Weights of a small transformer language model.
Architecture: LayerNorm before each block, no position embeddings, no biases in attention or MLP, tied embeddings, ALiBi.
Training: a variant of Muon for these matrices, 330M tokens.
MLP neurons of a small language model. Each row is named by its layer, matrix (up: input weights) and neuron, and shows model dimensions 0-159. Each number is 500 + 50 x the weight over its row's rms, rounded and kept within 0 to 999. Numbers have three digits each.
Before each neuron's rows, "fires on" lists the tokens most often at its 100 highest values on Wikipedia text that the model never trained on. A number after a token or word is its count.

fires on: " " 40, " J" 29, " G" 10, " n" 10, " C" 5
L11.up97:513537451508365350433497539516488514463432481526487549430457588506403455441546502561414528570513496455560584551446603504552573601423538520453467452544512431507468513386512528499498403597500528473549446477539476506473542420576532502460544517487451608528487495486527415496466536475548418526479544465534555506524506592495536434475499501469471531454519546535492502539464471418496578581473559492380558425445473558528491450597496472545493521465477495487461503492560461520494549453455552

fires on: ")" 20, ":" 14, ")\n" 13, " |" 12, "\n" 10, "):" 7
L6.up274:414530479549580465484532458437539511514486475498497578504522553546548549500464453443510590424562508449502501453521406450462507570530460460504385418491395494517482654553482480495574455613404516529461477498448524470588508531456575460525427451482485489517506477508541514497431508462490544496551466471512521458533500520562435520539557542482539410617511444462521409487539483390434502577536389525522530425502493492560482596562607400440477495569465509533569498543498491468508443456477509

fires on: " R" 13, " All" 12, " L" 11, " N" 9, " |" 8, " W" 5
L10.up281:572593477430490410518499452568507499556502542579488498398501524480402462404422467427478461453538536530517520558481464501541482511530512476625547556378508507539515499577590531550484545533482557419455471462479501529508500566483442558559439459552481480520428476538553440521442463437444489499520584436491544441481515507497495499438514425483536540519475422571563409484523519483540610603470465546540492474567461515412450508523445471476527614532478472439488607579442418538545549470517431

fires on: " All" 21, "ll" 19, "nd" 12, "n" 5
L2.up97:603533415518574512577442455552406526468518509428404422459494511530511534454548458523522493577494490451499521510504531491520544524392499574467453410434478422516515513471587554432512483508539498534578553529568502575586532577533488406483438524441367509546507547435454495504433517523490537447461462572557539470544515445502560496444519551528434463511554423421646494518541528581533476435457449535520534563427496506433473427496475532491467561557547553511554464561492513500529537409461422

fires on: " c" 29, " W" 20, "." 9, " St" 9, " were" 5, "-St" 5
L11.up226:449601504464412523471417421446494554571461551465479493543345502538509441434496530535528584554434573398486493601504522389528523578504479487550472430470586491528547413511470538516540464459439490548508474532456521439486491535515475445434478429415588512503409482508606543519501414588567493461508504568615515502527529524514459550438541535364491498474539524485574531474492579499484486508467533468494543485510541483476510391489471464534592510560518566463443487533491492546567460534490453

fires on: " |" 56, " (" 4, "Background" 4, "A" 4
L4.up168:499402614517505563429528477463504470499560533515448510532470453463528542499502458473372498497493505523469493496503448447569519532547526518419592516555530555535501544480494514471526465469590571514485395441498465478479417420521439513520550435550517440470553554473502435413532477456604518441455440543495561397485462561569569455402456493511628526576546444508534555510389445549496592594408471526565571561436488472530557476552473521501459491480465521502378493499470531420450513480495493

fires on: "," 49, "2" 14, ":" 8, " " 7, "Ph" 4
L4.up210:551490506559557566478463555493554560413514513424412454467445551506537513518503502481468476521565491486567451467510509528622575583564496487511578448525507468542511604461544523528580394552459463491513521490509493458505491522476495516569492448492503389462508401475498534466471525561453572483547539495518502614598502534409495592520524424478389477457506475495509475390586485483461436520353519441496480433512440466430527554595382521511549450489525449479482496468462457542514579480594485

fires on: ")" 39, " went" 24, " came" 5, "\"" 5
L2.up184:551528581512434503577482494520505492465460514540539426483497533391450526531438533499561544540489514489573515438496582446498445627416536437592520454524484543499453556412507541544467501519455553468515504502396534458497539437524544568518482497455514565462465453528566546436302545511463453483511424500509590423431418567536518459514558494519496498549528521459526432551518411591473478475474538527522493589498483442401504525483624468503486454508477427571451500495487420454452578511437487

fires on: " D" 25, " d" 14, " had" 6, "-d" 6, ";" 4, "ad" 4
L10.up111:571505473452499425471443446499514543547518541500413548472454538468545499418449573510490528497491493466506522537553557541510497417468465515437516509440530495577515500617510563567490467506382435521494467525482529454513584601404421424461510594440540548545524602546466490566510393490533471447465443506548451513523506561414502502405490561532519464377476471502434470490506496562545460514515489570504502552488449499539562341536534482531483501490375532529540516499610408566536517536554452

fires on: " |\n" 85, ".\n" 11
L2.up31:492484536487531404591636410460453593535529545515488526560526521529505458558441516536580483551445488443549561476406551449500506420455516451612478569473517422552568503544505488540495512501419469534510473506426461582485460508467514526490445476484531519529564574503513474570435466553465424572491455439558582502489470357550540431536508416451549473519557466446481434582487519497501481512535521572534562404514508541486590585481544496548431531538465524475402530506508582607473530499503561

fires on: "." 36, " |" 27, "," 8, ":" 7, "1" 5
L6.up63:457446632429545523468483482465476563463514469546559492444475528567590464554449586492442470507592537433494548515592471445465444528512544482579500475536533517493494530505593487469480386542463562486499444467496569448520511503481489453483526422501578455570536475516486476496542491512548551350533409481454578560544419515557428504553508495500462444540408414453535473486498461501449470463475492593557477504472550505544585449571565530527451525428371452445444550605522462547461498494568555

fires on: " &" 35, " or" 33, " and" 32
L2.up210:566461531465462530425387471518586400518521503465393494406466531510453540461553497492570489499524593457494495462492507609484451504543504504536460480500539431472457412452522512477648494468585502511548474569551515546523471463561499404532485436544459495524545491519547427484564511515488458511405492550560502516440580573449470467524522397492480484446511598482511522459490529502431567534549501495427539475472491508566553432591522516450470559514458481509475497466422506647596503511363433

fires on: " |\n" 84, "|---|---|\n" 5
L10.up191:618483470488583512476524467483467527534509541487581420540512524528418493546554510511474428485417494497421506454441444421587534422417608601460527559499420456524548561521498492534571420534457546475576441435511467487477522406531468472497548582505465426558447539578456473544521510467544524524448578486604504486493520444487517467492451456446553455536523540473448469414573517583611526432506511488525481440464568488494538473434571593538480543454386533530499413527499447495563446487571476

fires on: ":" 40, " code" 11, " office" 4, " Website" 4, "DST" 4
L2.up228:503513530492595510545558508542560443423484551457541525466435480445418502450629470484502562503559485582468520432566513469511526500531462530475455454440484481598468463500526525494530589497472514430457441538425554491548551432492569504516509475482488430509481543443482529449552529473487495406473408435518602496632559536479514493556497518438536568500482435468562505610534551462485546505567352454565628536505396487427427539506508487472535572518514489462492468460562546461506446462406423

fires on: " he" 17, " |\n" 14, " she" 9, "ph" 7, " She" 6, "am" 5
L4.up173:491532514411491472526596439401570505553537572459489528515461473513490497429499525554495573505466493487474468465469499460566411457525508546579521514433504460523513524545514513422500535519473575514607527422606485512481544551492442512478553482507525600446499613405509494510594511483445500509455523601386488535442511577486555536421565474421445406465425369468532503501624522549571458561474466624525466455517485505500429560464520444529424478524437454452449488476514520495469476427517531

fires on: " D" 51, " B" 26, "p" 6, "R" 4
L5.up42:497485432489504483511481437555591481573520537465510560462481560444533504501572515596449388404418567480632447468430555467507413464518531484470559418476463569506615446484561529485514442521367444467469509559391444446491551435529616513514519501492498423468478448514509485526546536546468513462537467598546554515503434571538560527552513570475496520465548499552464512434539569471494454480517442492516516500511477479476405469501588496516506519437505521522480493610490375467433511479402507

fires on: " and" 39, " &" 10, "ile" 9, "-" 8, "ong" 5
L5.up205:496503497490473574546478580448593500514520521500440393491461435499493477478445404507531475521620450592613533513496473531570524494563514540503483462493512529533500459492500512432516505378471411530490440481499502406420457514515502469558433535579470518539613471450495540580435531572587374532521475446524508508491549475494556573502512415501494498491537437480431585514580571559478540562451464506403599481508479511526573551573507500519442476573480472585456497509585453543457594521526428

fires on: "f" 45, "j" 12, " j" 7, "rown" 5
L4.up245:493477496508488555532473565518395563467553477540604606424479436602484474562589446469494488531573479499510414564565512506612527486514525544475479417484565526504468559505518470514502514516503488506458452482513415434497494486492529480499506547568415425530526514508432485493455444527525376543424511481576520453483444474453476480492388488583445527533546431435581547463498567492550591455471467368527555480444568538513535529503532582470578571476413581440531554507484527484503506562383538

fires on: " K" 46, " C" 14, " of" 8, " that" 5, " I" 4, " T" 4
L10.up250:507518439486512559438520558414487590508566539382423600494530544500512488382398511552470488583538528493378491508468541526487549451488460463560555429510493451474486509466553602539389467535474482507408561488481488480521484492395502531518500510489605561551522524507453524407502488476489484469539507490578513458425400532433602467479548489517583579575436449536486435489439447443497414528527430496477526504599391533474409507494458561527535541513482535533554493527484508548564529459453484

fires on: ":" 77, " UTC" 8, " Apps" 7
L2.up126:521468558528401470549598498416398462511483513472532517504482522471507536459548459484482531487505503468508490473561549519460525481564582524558511481516495492520506574478529535498524525523527524499417469507469541466444521520407524546473489397441488455497423454524500499586445509440578556483510478544525549446668516607512444532470526464510500495501477491611449472488470405526495548452558405332563515418431392539565393557562581552507433549464498401460406513532549495491533521496524458

fires on: " |" 18, " de" 11, " not" 9, "é" 8, " to" 8
L5.up154:488552486495487492530554495568488487455511427494482441467470522510435490463438462566511484510472542514478525499588449490534474561620495505473520493547423465459607504558547452368500496512496476639430463446540530514434461520561471538398498536478398470416486337512530503553493545506582442480506401519531481531583461465546494521459559557596509513489448507588390502599512511556499535474441468508457466558519487496590479435482464562586477453443454580513559603486503517564511513521553553

fires on: " R" 59, " L" 25, " S" 14
L10.up42:580431489497463435514465466476566592598453438440549538523491463440469502506453556507406461458587514408466530529448472463438438452593459506464563588500525510488539493587509532442489457512495493499485568482506406470541519484534425594535522497567458559513590522536567463424482541563508471496553519479505430379519498542542475462499434490475433442390556437563525416507541496470466455552620438450531517502480513449460480671592486483492531521500459442509500518495525456554424540526479575

fires on: " an" 32, "-" 15, " =\n\n" 10, " is" 7
L11.up33:507430458567494472407478589465476545529508535456420514497439496540527514451480502410468526523519475526569546581558510537514569567506503480447579398504475605564484469493538502429519529466590521558407488461542450483408539465453529458509516508523614471529448468479453445520395500511505535531583530451451475504493606542578386486511454425380493554589467506494494603444500465510490474541469552485428513488534550422507521589460562526474465464531480515548389433552476385535519514450556537

fires on: "," 20, " where" 18, " that" 16, " as" 10, " who" 9, "0" 8
L8.up104:500500424559459451452442546490553508533514497487529537570520527523440543480500391468555561559574449501526466484460658487536502580392551502448431524523520543412486394525498564459511472509449556526497558517514579485533524536468477475410476521563531488529408500524452570559453457451436506559454498485533461396544486554489535510479521349512531585478422456568523469548412430546520451446467560506405459530488549524496561517459424587489471609451476455539522430510477498438513537419465475

fires on: "t" 14, "j" 14, "f" 11, "l" 7, "y" 6
L5.up267:481551574476519446627439618537491425518560426384525540437525442549490499478484495413526479519471610531540541569493415564537427417507470477450479500512490510476444531532566466548566395499508510563515477537493472496422522527555447517551387479530507532401456490465513432530485449501419407471453510472571524507414528562516478507510433492497467498412576559474541562458639579503602430487463468527541479576449537471477454484430543538516515445550489511472491520507511552573469418501499464

fires on: " |" 24, "4" 10, "6" 9, ")" 9, "7" 8, "1" 8
L6.up17:518548481551518507495441533496416520408485487585515577519550565470523497499626448490623490523561532523487608501567473500531424481492402607512511474450453497567511516480479557570536516547471531552515510515397420381496545474496424422486479416586527470429499529484547605482446507526466483459524535501454534555542518536483561484442541517529472541577492468585494475500596483427468607494566400438502533542574498475492435481402501446517368509506523505515449530540484433514414510519495464

fires on: " by" 26, "\"" 20, " in" 12, " —" 6, "):" 5
L4.up79:553517491454546560503478454534537477565489464505571479527433540509498420451562466494443449498455544559468504418485532475536535538447488448562500509551564512475496639555464498373573466472552444573401469449456390474501459543488356520548467484484558494623478503500495430541510479498535424406549470465485496609515577513503477516554438499475453511501513461490509434548445605411440523516491487589474480589430410512528514521500540484486457497524421470502460402568511415465550549544457577

fires on: " an" 20, "a" 14, "n" 11, "1" 10, "2" 10, "Th" 5
L6.up247:456539440506442467502517491594504498430601483550575435389488561431410372458536553562546553477473428435464542480510578430527503483495529507566551415555481458570495494563503425432476520553517451521545545523436537546523530599551497512545418515532507518426549448469514462492412485513447505581462399590551502564480512558496464502564502471501564411532468456463559534510542532532533417533527524465472505466501552569501473462523436515528511509482419512469479387466512508419424647456528528

fires on: " may" 14, " |\n" 14, " had" 13, " can" 11, " could" 10, " not" 8
L4.up54:573515528519639453431527536524452486559501526456483520510432583515483548442556556393503515436525408474516457514526559459526440457587396500400516539530455549495545521493478485433519533464494501564558464404545485482574501516469458429515506480459502463514571537560590527435452545448504533496496465612534514561440529529615496473473540509470450490528393465529545494448487404574483478501493538521449479549524533526457524448390539434466532505455502469630593483431581518516507517363495446

fires on: " S" 49, " T" 12, " R" 9, " D" 8, ":" 6
L6.up61:466536442549479480445400516520551456591416483448498473519522571446441442484563483501442583521469544487543499515483549486462489509506483548524492547573560546433476449535574519535446501463468413511423471532511404484462530447503529518591439494492545490542478510530456545622442500476422487401517505543594543495468364636555476484417557502540512523500587509590506391426585455508468546515522484377497393490443432480521414571585477521497532534499541519485486504491509433492505448511470568

fires on: " d" 41, " year" 5, "-year" 5, " O" 4
L8.up118:513557422459604514456511456635585484412482575455514518506476478528385466534426497527472513462573452384478475402437543553493541480542535536465579509510516486598605558471509528502455523488377545464519589541571448501520574464537505439519490466451462607497432507498469535553548529494489463448623456470509495515465463497576468455509387465491534526482518477490553560448477511504507544503377489510486450556502458493470467538506514461469536482539420519497504552558537411566400472586565476

fires on: "-d" 15, "d" 15, " d" 14, "-st" 12, "8" 12, "st" 10
L4.up209:483539450459478476508430495506541564516554501392528460458483522591461501494495452406508553494475520542523436587486573397528525549441495465479520520492596592592550516588535552472442398523454473489583496519474543439412574537449510448460533496409515446511458502548532493556547500580510462511497466604572469491543424549448478493363515544511539516519511468475481545428568569542529407428451485449478470506472420456441589398541562506453465543484465567549563426521538485555454553457542444

fires on: " with" 31, " against" 15, " led" 10, " Preceded" 7, ":" 6
L2.up73:550471498463463545527521501446463405400530516460462436505544506497499512468507566535515522508520529519426547447595569506418458442427541503476468435406475485538539459481473507478499455527492498589393552467553458456602480510482545480468405477519451438553419592574423489490539614548490570543526421609582509604567429480511453464546490467548479586413558437430432511435465536463488545491541442485497472524409482551492484513565565606489464506511419525458553502446557524548511505454448448

fires on: " |\n" 73, "|" 27
L2.up101:441483448493525485504519548521458572521500510503541509504456555528537556574533512483515492478446588529499483525471477421513484443544444526498438545618499448520594493469464529556483538471539601598526497534451481460437615568477407504427589489464570455486447579517467486580470610524464401489406448567446596488440492486558537509498593514553474427557548443404508408484530468518569451460466479453483483534464430415476404553476467428501495488395435496541453503517496507597416510496509549

fires on: "." 76, " r" 6, " m" 5, " No" 4, " |" 4
L4.up124:485557502461555420485515465459590530552536523395491453428414483558549473483457457522556532539455501451508543589551566441496525577434471515485517483478589507529494529405499497427512387511493458471479551523480583427492456469478570466448471563454471460434573392475567544469470474511484453410563497510511566531514474472521445535481434493424441514534517482571476512453539561537425588506578505454569427571462534560556481447423537646502500554507497494448441569554518423495620476496487575

fires on: " a" 52, " |\n" 9, " single" 6, "|---|---|\n" 5
L11.up307:590451459440508469560543456473513491485496472522541550580551549573530461486532488426488516567529414525416532431501450510451440484526473516502477558558479512600555511433482545520550482501450499493478390544476508487571587568512473570452534537480557435499448595621556491598501558527424542544551508461538550439447425538524387508584526473496513557404413416548506517437442555442541422436492536533509422450490551485462475475428510477580494514525470528507443457509411402522450407534529535

fires on: " was" 47, " |" 21, " were" 9
L5.up38:468508404462553527507545526426440479540475452549456487424460417504519515495437468499495495472494419471573524548446544373549481510475515479545580517474557503536402525608565487528538512492436573567435460559514479551531549449496497519401446557499511551541495482526457473392388514539480444431493591453414488544502545608546531394482573454415513515461530492533562494483550450546509538485594461531461478620528490570479537464573468424448381446476577463526515515572494516454479518456475486

fires on: " also" 28, "\"" 10, " was" 7, " |" 5, ")" 5
L5.up43:452487504471532515504530480450530489543545511519567485472428541555487563495449476479517534484530528528519505431460467466580522482426566515520522425493452556529447469500407460508558586505549493600420429467494521462480554525531437551490513535514553507442518563543499453427489511402635389497540528497408505539475559609486510497363449439545533426436506509551500462481521534422548517569545446493519495583359483556510509554519378466488346481525456533520424492503608492535457540515482448

fires on: "om" 14, "am" 12, "al" 9, "ph" 6, "th" 5, "as" 5
L10.up224:457491515543492449418525486524611531497494552502551532494516513563567480555492469447494566500494479403458465462498515438567414460595434550523603532454462556558501501520489459487593436650441532426509485477472581528499508480522535504601518529412577492512455438437483497572495575515497455446416531537459462429481485599462523546447503461529497411495459497577520519493507502448541412486559405528600468485446537469460524526503503480540388471589397405519546447526521494455454606517534504

fires on: "al" 21, "im" 16, "an" 7, "in" 7, "ol" 7, "am" 4
L10.up54:502450485434426561578540440443492493507511466485504547479533583486593440498530450569579483528578498545530483518524434567378506381561398630477495457567476512564522525490500441462541494577598499491500418448568473377506455466554509448501472559516467514470505475587499473569489574496500527471468545484488485472513485515500474606555504521475515508568431529534520521550417524515479438524513510462488516493479417481484464469413504554604464481550460411431501451453663510435485572494418499

fires on: "," 58, " in" 17, "=" 8, "\n\n" 7, " at" 6, " for" 4
L4.up125:604466450479420493502521537549489579535469420523568525562424609498558502518505571439570478511425537475517612445462517508513488484491554573515476553498477560580515455474524417512379507505500440536607532419458477595533486511463510553521442471560542566532502428443480491458487393492468472455549519454598493489530504548367544442498450471450485510473554467474448491534522487515475472515428422514595455495485496513468579550420521556454553506476433494402525514349554488509527511557422492

fires on: " st" 16, " of" 13, "0" 12, "8" 12, " or" 6, "9" 5
L6.up8:527487506551473505529478509511537511513397471568497522432492544456441500468473480542573526520497489469513498489509426594526408491454450524503509546482556485486592519529503506533567536516532583548485391473544534494378461514459481470383444522503508553486507426461534578311503461529515537542451499428594512434596467507547497517553625550477492546475421500561479550434507492459468512480475518541485558398425504406520571566600489511533545549494506622497464585472457477536412527512438445

fires on: " (" 32, " Chap" 9, " C" 7, " c" 6, " |" 4, "," 4
L11.up260:409481452518578543389470460469491507433455473493574461580423518395512505499461570483495529530465598471433539534466537459470550523500415435509504559546457457451459545414542539524470458560549489512420406499471551488508554399556487501470501433539541557471534474503519476603510516378507560525521492544472498392524543539439484504481605494600652606451481473566464502435422456443491549457524522451465534581489452534517460589476517544512506497573510479422444491479479477492537495474492593

fires on: " where" 40, " which" 18, " who" 16, " |\n\n" 8, " and" 5
L2.up285:490477449475493629576591436456530430586550500369435514491487592472573453454481382538614424542612472519490408468572557501404545441496426426541500426565458491541446426519493500507552552535515510524455519596481533458513522545395507571479508532503529531539409459500506449478543524449473445405462446513520502529556454435478558522472490428498522480530542559452545543532498504564531573512510456481493545472507468519500484508616497526461433492555447548552476509477379516507535485517486550

fires on: "," 29, " of" 16, " New" 11, ":" 10, "1" 9
L8.up50:465569465538528465529574529519525452485495488513507567532483506540438494455454553490520510407561519454487426489470533483524418506614580570584483400495442449451466505458566495475550475471442540529500563491522435478463605490467516549505501482564478496507560557533499560478499455410610504466410522502547460442576453486461495351546492541534466521361460527594466495543569503433461456418484427443502547509483499500554560642540460530625521522454546482475471419536503553529529444518421543

fires on: ")" 95
L4.up215:422481469491612453509489536470410551578537524553446467498479574556479479493530510428548545555512500543509477531459482525483476601479496509521596426431436516469524546485510487485526438566450490478579579478477526397531500593492557501527506439543530541490462344494514522497439479456489557473552534447556460518382509449536510497446506486446536504604542444432493413474466449448450451556550454562460591499471540596440593550517575470558451401532456465426461515457532468441532605445502447

fires on: "–" 48, "/" 16, "-g" 5, "." 5, " highest" 5
L2.up315:533491584548483504475457335539430568523535458491572463592546446530452545464483488480486550523487496435594472454477527580473541488490564525432561517432502569471478471559537544421498459446576471536519521522526505527449503484523533510492507533421610495507523538545479555500467509473522446502431500443557550447443457593472429470419519533460354513428502438508485546439459496501466531439553571563461497566476466542516567399457563506522521529409508533467502515577561380617438559467492416

fires on: "-" 24, "." 15, " and" 13, " later" 5, " he" 5, "," 4
L4.up31:500529485426484519566539526481487480550512531483547502511472607515456470521463416544479496434574372458466535491449532489588542416496558520481557474546590552474377429471466504536528467438566446457446477373468476575438467521492550446489499493515578498480573580502562559442498597485593553501453449486519538452395457433540495489460492525477549487500559536524533551440555616540558436479532485534521494474507538554591380482562516522436399467503585487486511508528477512482469518597403466

fires on: " |" 23, " of" 15, " (" 11, "3" 8, "0" 8, " jump" 5
L6.up225:544508553465541560493586519545531566443470488407549525380467535538483498457431417476508487546554445531427478450558492485483423465434534464480538529398575518537419483537550394473582471536476482497474407456465535488522500562516511489600416493571473505510460568516536489452497444470501521459534477437478541420612504523579513469501490387500482540506420527507522546513464463458504641568446451512544557569549595469497464474589649547497523484525513529489532536416525562508509512411444487

fires on: "0" 30, " " 29, " until" 12, "At" 6, "D" 4, "P" 4
L10.up110:618472511575495511485385457477425573558470544542599412476517535516469455550490523549510552618456582475502515573420531496491505558457478500457548474446557482549505449444576489493463479532446567529481502462500462587482511408481521460470506482614558492444494438649466490520493512482446500466485397397571548516562496612496486519545411482455593516444544525444454546452453531567535515432438473464456445491509464385528479472558567568507476477488521485522502475466498467502576459419566496

fires on: " the" 23, ":" 15, " and" 12, "ated" 4
L11.up83:449528495495455463402563530421578491471423494526471537521512559565484442486520453449536496538513605555554523406502408501425448482545549481504489508434552412567451448476562492432450450367492548504538450493467451512450426494500472424487434472480487607616535537514547481520558517495462428450491525427581591484530567553559466577590416565445519424525431498537561563423477547482496545453502566526565439508464409492547521455566491557545469510479452485494563416442516497461512447471492470

fires on: " |\n" 20, ":\n\n" 12, ".\n" 11, " A" 9
L2.up57:574585573518526511513502389546511566509509414443444510574458549500572462520489492504565493568471506497496471384523448535513466504491511467506504518510522471474568536509514486562482595464375469566444512558424455597436516400490590523490415497426519516461506506550561532467435422495412487452504515503612486545450467541421482424456554466510560458517583508453479545574544460513368518452551496471524440414516504408434439572512499586530460555534475562472477556533577457486440555535455519

fires on: " Con" 18, " Pres" 10, " Att" 6, " Ren" 6, " Mir" 5, " acc" 5
L2.up229:429451541531492474461469462485491550490518447519553519520505532474500424529426465549430526449541451554494656462552506474485536493444491520531545481565493465459561589493486481541395417604585552583448416658409450520492528452408479506488459511543505578485433499542586494531453542436449485547430435603574489516561462470513545499486613462464487546542512501486435417466446434598461451489477473517512439475503507493500538502565450468573484506496561428560537569570540472542534568527489515

fires on: "." 99
L4.up296:476463444499430586472424475541462485503446474453531446521506529479496509558479516505588552581439496550486482478388532439470505485448560611512591512512442491545472430510561596506391456540492533542430454455484483573430533468478501490428505595581518544481511485477383508506514519496476551520463439502515447387597378609533442459538560487457461513512506507515498455518442498552437513466460571468456563581476460483530497566479605524474525568458545486501509420573510443601443589458560539

fires on: "h" 25, "w" 21, "H" 13, "p" 7, "-h" 6, "m" 4
L8.up74:498526471462510486498590526519458545450527461426496480517457462530445517526590554376490542469424442444407459559572470503522394467511473564513551493538461527567518545459560520525462386636487429548509543506529502454566553569460581551556574507521456538571472493540431500542469471423531487481459558471517658525522416454510519472537448505414526512457556500509535510519466595507580458506395483487463498515528414507539571387391582555488456430518468521447455499562533496494498494506513476

fires on: " one" 50, " =\n\n" 10, " any" 8, "\n\n" 7, " an" 6
L2.up186:443509452504459541461474561542534555527536477462470526461602438604519411405594519562454559547507488529468557497490450537493442560548505551481495480515393494506395457554519593469475495520546484497571505502509601547531533553464616473463541495485513566435525504474487478447418440548482492402449476501482481512462505517578511481521524445394482464524502370447552437437510415505460531493540474524483571514504485513510369498556491422532526446519475580599486359573450475507592519483442521

fires on: " San" 19, " Lin" 17, " Con" 14, "ot" 13, " Alber" 8, " jun" 6
L2.up70:487477618479448514545548383536512471490545479504580443537503505509550403523494406573515426436494570500466558515521445451486547404506456550491544509561556523495503551482538526482461509495432463445523464527503457509505461419562474514543392503590387502410510454487554516483523470585461454518516566452458431469414550557409454412466630506506601493611475469457502482437543443549508446523553498576548529484513470554481546427579507555600503474539507482492489478449613465526452486469479559

fires on: "," 90
L2.up160:532446566464493493536456532505570599429402414516575488513528558493495561602525518469559541434528505448498540427551422551483491491510462587545609547472504477533515472460548547397473557486545479466537541452495411521504495522523443462580480485467491494451419525532566447464401505514499464503450518497506488435513550547501497536516457494519538547508486540527501484506620499442603453560398419554548465453563526490427438433450561510522550417394475512533419439484600549481376433515465572

fires on: "H" 20, "y" 16, "oh" 12, "h" 10, "aly" 9, "by" 7
L2.up190:508521503463515543480473449523555523546530543457518458511430488575450459556443582452385474520450508499472427590603593465463510456509502514479466482571462490471479495426512446508420459488439495485476401503537587406563390572485374472538621538453552465496463516457505450517453530477452454533463461524458564552474527609501577509581459515510485504447506492507518534554480606664486443552468469601519505483511413589467490479529505490513489490561409503480446523474577458460432472497523456

fires on: " at" 28, " York" 12, " were" 6, " was" 6, " reached" 5, "," 5
L4.up292:524425449522431560532439479452531517555529536538536549453396550463496557551533567479589510453555537446484535544505513521424507538470565480516563588454488496415472580481472511504414536491553507532463462515494482451436517489437461459496405426603538451490447434573449473421530596504586511516474540537484583437566594497459545504489494506516500518531433599472450532536580485480504344507463455522545454514550584414452524520455561566436589571523463479505518427486555491405532458480416490

fires on: " not" 21, "'s" 11, " no" 9, " No" 7, "'" 5, " her" 4
L11.up157:531578459511494522489503585557536460478471542518529452445490488540501446484546529451598519542483458510604460545532509502389476472575452508528481551494562576587544495493406511529507551470398515473485411511515510486527440518478544422477531482481413520484357476485465379529454557476513537462312498593526491412435583601543455467394520457532546529480511509534506445474529447489439558471491631480451453539507431566543429490547505461536511491445527506507509483496481591554534475499544477

fires on: " K" 26, "b" 7, " C" 7, " as" 6, " B" 5, " Haw" 5
L10.up297:507505449526466431494534538488521531497430514412480465427474502507459414463442522480417525575488454500484514467498506513527481604432471530553540447573495562476496568428453480493452435410568569553463470536512494473564404413532577500397471491565578481470476567448480529563566527602462468475520488533627434576550501604553534486508569473556533541479468492505507438550460453474518549526425485474432495419453426538574464457384479493494556530528591519524491372544577458450506551534446466

fires on: " in" 55, " of" 14, " by" 11, "," 9, "0" 5
L10.up260:464474489541500512555404475449573521545480413466537436460478610572526476574478483571453479515420577467538458498472500465602439509508529460541505508563566528504476500440467513413521541461531453475488386516508491527451526512490556512523374534500535450569475493443459415527521471534462524447426443496528421390549499571468576530584476439469484532528390499581529440490487575561479540476537565451541476481555543462490573538476542501585513556443540438670467459478512429461459501567427483

fires on: " |" 40, ":" 25, " (" 22, "'," 5
L6.up250:485500485517466490457475540392488450453588532445368448468521506521596551560401504527509573480480497558514541554389503466474540415507545479525466550431406548529466461483578481544532566578500617516470455477552431520498520614542523509496529438470464535576428490473510534551457532565554473460528524532572586517396483432484477384402485412432418500497496456513459519495534501483537514537527576553469501468474508570549560482462534563480532522495484455480574462525542562502543402381485515

fires on: " because" 17, " where" 12, " as" 11, ";" 8, " when" 8, " what" 7
L4.up157:492567507459509515482523453436558505435423477526479562583550507473509523552564507530421508450515501458511452457514575489595477576409450545519472586508415471525456530546539556519492501473483537513471510513546469510595653539534509395428476538500449540539470421470504447432441479561405564475345484403521437522481514472502558462542527481493522502444485471524598400435535416475515537565521471611435557491519506475455493458484400493453480495555511584574574412501503543467430492462506477

fires on: " " 51, "1" 20, "2" 13, "9" 7, "0" 6
L4.up279:595530565421526486536393489460448474506518538506507433487450612518438505407620376492506517554536565472508527558573513493433432490481551415461545519431484490515498476491453410510510386503492577549465424497500483496535560525550442416427428520584519528460551548550449456508615555514552525555471496510543513480506493428487551537580531526414524532422500583488534506545449485440572487568429464526434481463539553554482519475498573502571531489550528483516488530561413511425519427443418458

fires on: ":" 45, " Total" 19, " " 17, " that" 9
L2.up143:468546556470533550441521453415550416478511569493493534496528416499496550527550521441427511448546472429502518440597486512442484504534566597512579477423466455582419511571544636461454550437590571552487482509470452451521538514446511498535539503542462588529475436492458489506456519529441457449492515504513529532502500613538446549473480433538473506581426436484469536418436522479489501463497415478439545490480503536440502544521490423444357486401467526489523531477444569453563404532632540

fires on: " |" 24, ":" 10, " Saint" 8, " by" 6, " with" 5
L11.up166:549522495514425468550540482430472422479526515481562461490527508574470489546536386602492623559469482543447593442452465415496548518517485530498529542458539515476496436546521537577484505521512459540565549539486426546508526525516471516485462508456507480488462460521480560499442542636468436467479503473504497574539473502539447525486395469410481493465439577481608552464596516505493540548537554483529474498408381538519525398489439506561379510504544555440544458440526615427550446434392514